Weights of a small GPT-style language model, trained from scratch on English Wikipedia: vocabulary 8192, a variant of Muon for these matrices.
MLP neurons of a small language model. Each row is named by its layer, matrix (gate and up: input weights) and neuron, and shows model dimensions 64-159. Each number is 500 + 40 x the weight over its row's rms, rounded and kept within 0 to 999. Numbers have three digits each. A neuron's up and down rows have the sign that makes its largest values positive.
After each neuron's rows, "fires in" lists the words (lower case) most often at its 100 highest values on Wikipedia text that the model never trained on.

L2.gate269:512474467499467469476595517539515511555518435490531434492540525506508557489467438448460510528477446559550526516437512489499430490578489423461552488471533434456518501507491450448514541534506456531428502532420490474535536514514487529512509465614592520495454441459545547520478551467491450528
L2.up269:488542472451557518505519560529514497469453470454542445487517481511553542470503467420515523529484518537535533509563556493563453527509463414534555523523489401483524486506440476456482525542554469532501509497482459409504496468524431559538470474479523583473482431589521587533449442524457525538
fires in: "of", "best", "former"

L2.gate383:542529516501509439557451432433459466541547443410548481496571524584491523456480504550500490560515541452453487536480518495566581542513549514427482499443483455516461447533505504456473476498496489496490575512427527479561491488487522519543471520487539513512529459531503491513440532509446458482
L2.up383:568470534453515514510493528450549492517568527485535554443477496624511583488483565494537490477511489523501515494470531480453443470518539555473483438438433506521529428457499533484497464532481503433538427583471547447514531486493513470505547566462493558483481552528412533517534501514526554539
fires in: "of", "anomia", "aphasia", "accreditation"

L2.gate170:510493557534427467507560507528532515527403491562508465526460533467569510479515495476514467491466510531490460491488522482566490441502536478455450462562440509490474503482445470531405551435446549498527470466490460447456494537553505526548491489471576426510560512474472493441515490450497462520
L2.up170:542451493488534541514580461504477468492450550451498452496571494502511477488443546518470547542436442512534427539559505535498532492417496469544440504459502471553432481520522543539477484427486452483433612452498536568569500472499521526484544529469485492523468511554438552535394518506473519558
fires in: "of", "hemsl"

L2.gate180:506502495558484504504557546488459466532543454519454518516440448513467548495443420461566549525413554543517533527503458442486475447438481501540513566446478479446529449559445443497481530505549486551488485466541537514515589553539449442484442537544547469509454496545544547523536466502553481563
L2.up180:491462500510502512499561472461517511515453508569473511521452470455564517498487452490546478546505504511494547487563491540523525494473498502536467486518466494468438488504418495531465543509464494417492486481527530473538591584455494544442455449481507470590489495444500476568485397501472584526
fires in: "it", "these", "is", "other"

L2.gate218:492491552556509489511443505457444481521496564442481528519476495474528529500424527489482489530563557524499545531512543482593483445519532486521488493507546510456461469496450497481464516530501535407484524522528511545594449467485411514392517414507546520458458495481487529513507484434448473480
L2.up218:511446525483455491506518413557577529548509494479534521484509597493471457526431487538473489477414537490480475464452534543446420474462525470449487461370492574537455428479431506489513522502452522493486447500518404487544499447482472531505537497507481488446538506516483449480481491510504466461
fires in: "that", "of"

L2.gate247:484425470513515523443446500405534520521525564466567533518506576359463449517446516499454488563551495452507531520506471530512509429509491443538506489568563459494533502491501475492532487484537482530525518520482457543504458490542503492474455463481463558560519426514453453484521531528488502407
L2.up247:423505527505512495519544470479474501488585496518479466474521524504519497485527534460537493469560461541473553558450509420419583524471479504530455528470504483523510549500481457550478446435603554516462463539498464554445522565501547543457515541534520457467463519532423496490541536499534476552
fires in: "s", "same", "their", "outer"

L2.gate332:511564439467491563492489521520434528486522453426452506393526520531505463473511449531540529487433508521505443450522541547469481496566555464575561500579550490475500510477505492459368503557464510487408514529486540520484499511471458511539450491444418485432530504551548517435518550530503479511
L2.up332:517660460492500445461476445540446474537489494456436545545513515421573454490501464457511493407531506511540493512545529489478477443535488541567494434468516488426525525523532456503462569534521529521442564468571554522513574471502497475547491557544521461430521513545504449496491529400500466512
fires in: "is", "it", "was", "movie", "event"

L2.gate76:515524460491503543486483471420373541516479484510508540526463457463510465512541482435496517479451524437522507511504423439522502465529537519503495499551544483457497492545484547498460450542494463462484446546504526517512564436551554494489487451526432422571547583552505524499529511476464450518
L2.up76:488512531574543520522524398448468467520455528489539502564428473433547441481549552499494500557538455521530475510535467547507509453421485465537526529498525500478579504551491405515479521472483413553576454469463474494535516524502534493505506506409545416475592516520551497519513527425467497525
fires in: "s"

L2.gate39:489477598513476529528487469530537480549494449551497487451518516405450510486463573481554524460433502556455566484503440491480528562524475476485470443464432559459511471433461469477467544517473536517516499485487551434527507562492499507494461514514549479511479477545507515510505513505503422537
L2.up39:533465495473467509544489471526542512475499506494465438508514552536548448469494527500511517507490471474562424446459488520597404490430542488537501503482486457538533509453504508523465548471414523477402543430491478547549569498403524472432495522400482527499443530449472559561496453485554511466
fires in: "of", "group", "band", "number", "division"

L2.gate160:488523483544482518538478503459506486519501519488531492477474542556481569527541591483470424520565523474458548477451431520476488531461473502564455417572505447529471474583531522469468534468488497510483468459502578476535551495503436525486465495583438561599479548559482542488449486513514490602
L2.up160:485513460499551513590567515454461518524410498460502532466473489494566442515484514494518497552463544546466531493475513439493507506467470500524537446502488480448485560491551569506530555484470507532454488511426567551491547535540462482576508438490523484510469413505486528470525429562588481548
fires in: "series", "game", "of", "movie", "comic"

L2.gate292:463537467480461500459484554465521530474508515453593459483553534519508515465525580478478492568511468507526618523474571537499533524468497525502537535523562452541557478476467582492525497465510403531496499505505439469426489546492493530409524515472491517548498557443524510465564504525474541474
L2.up292:478526478538515546426527520535480514562466522525576540385486451520445489475497462540518534489517463475469505444462490477492517450521524463496534484520558456522541440528539517502505501500536483575460442549539532544518502572455490520424495458583477555522440388506538520528483541539552507430
fires in: "to", "of", "from"

L2.gate317:443500473517510452438489421476530507451459492494536492459504507484528510487469445503524473453519409511498416475462537510518451444512469477517464539522472498519485431535490534508507547510490468556489500510625552498557523493463424480418512481553492506449458449393503460474473554523534420573
L2.up317:492459496463506480450535533507461502488494452569516470537486528473519483494453507512474484496532531559531506505464458418540480492527459469529563489486438486458475542578550507526395475488524497559576519577491545485557519489524560520442483507525429455460477468482397511572468587481504441459
fires in: "to", "can"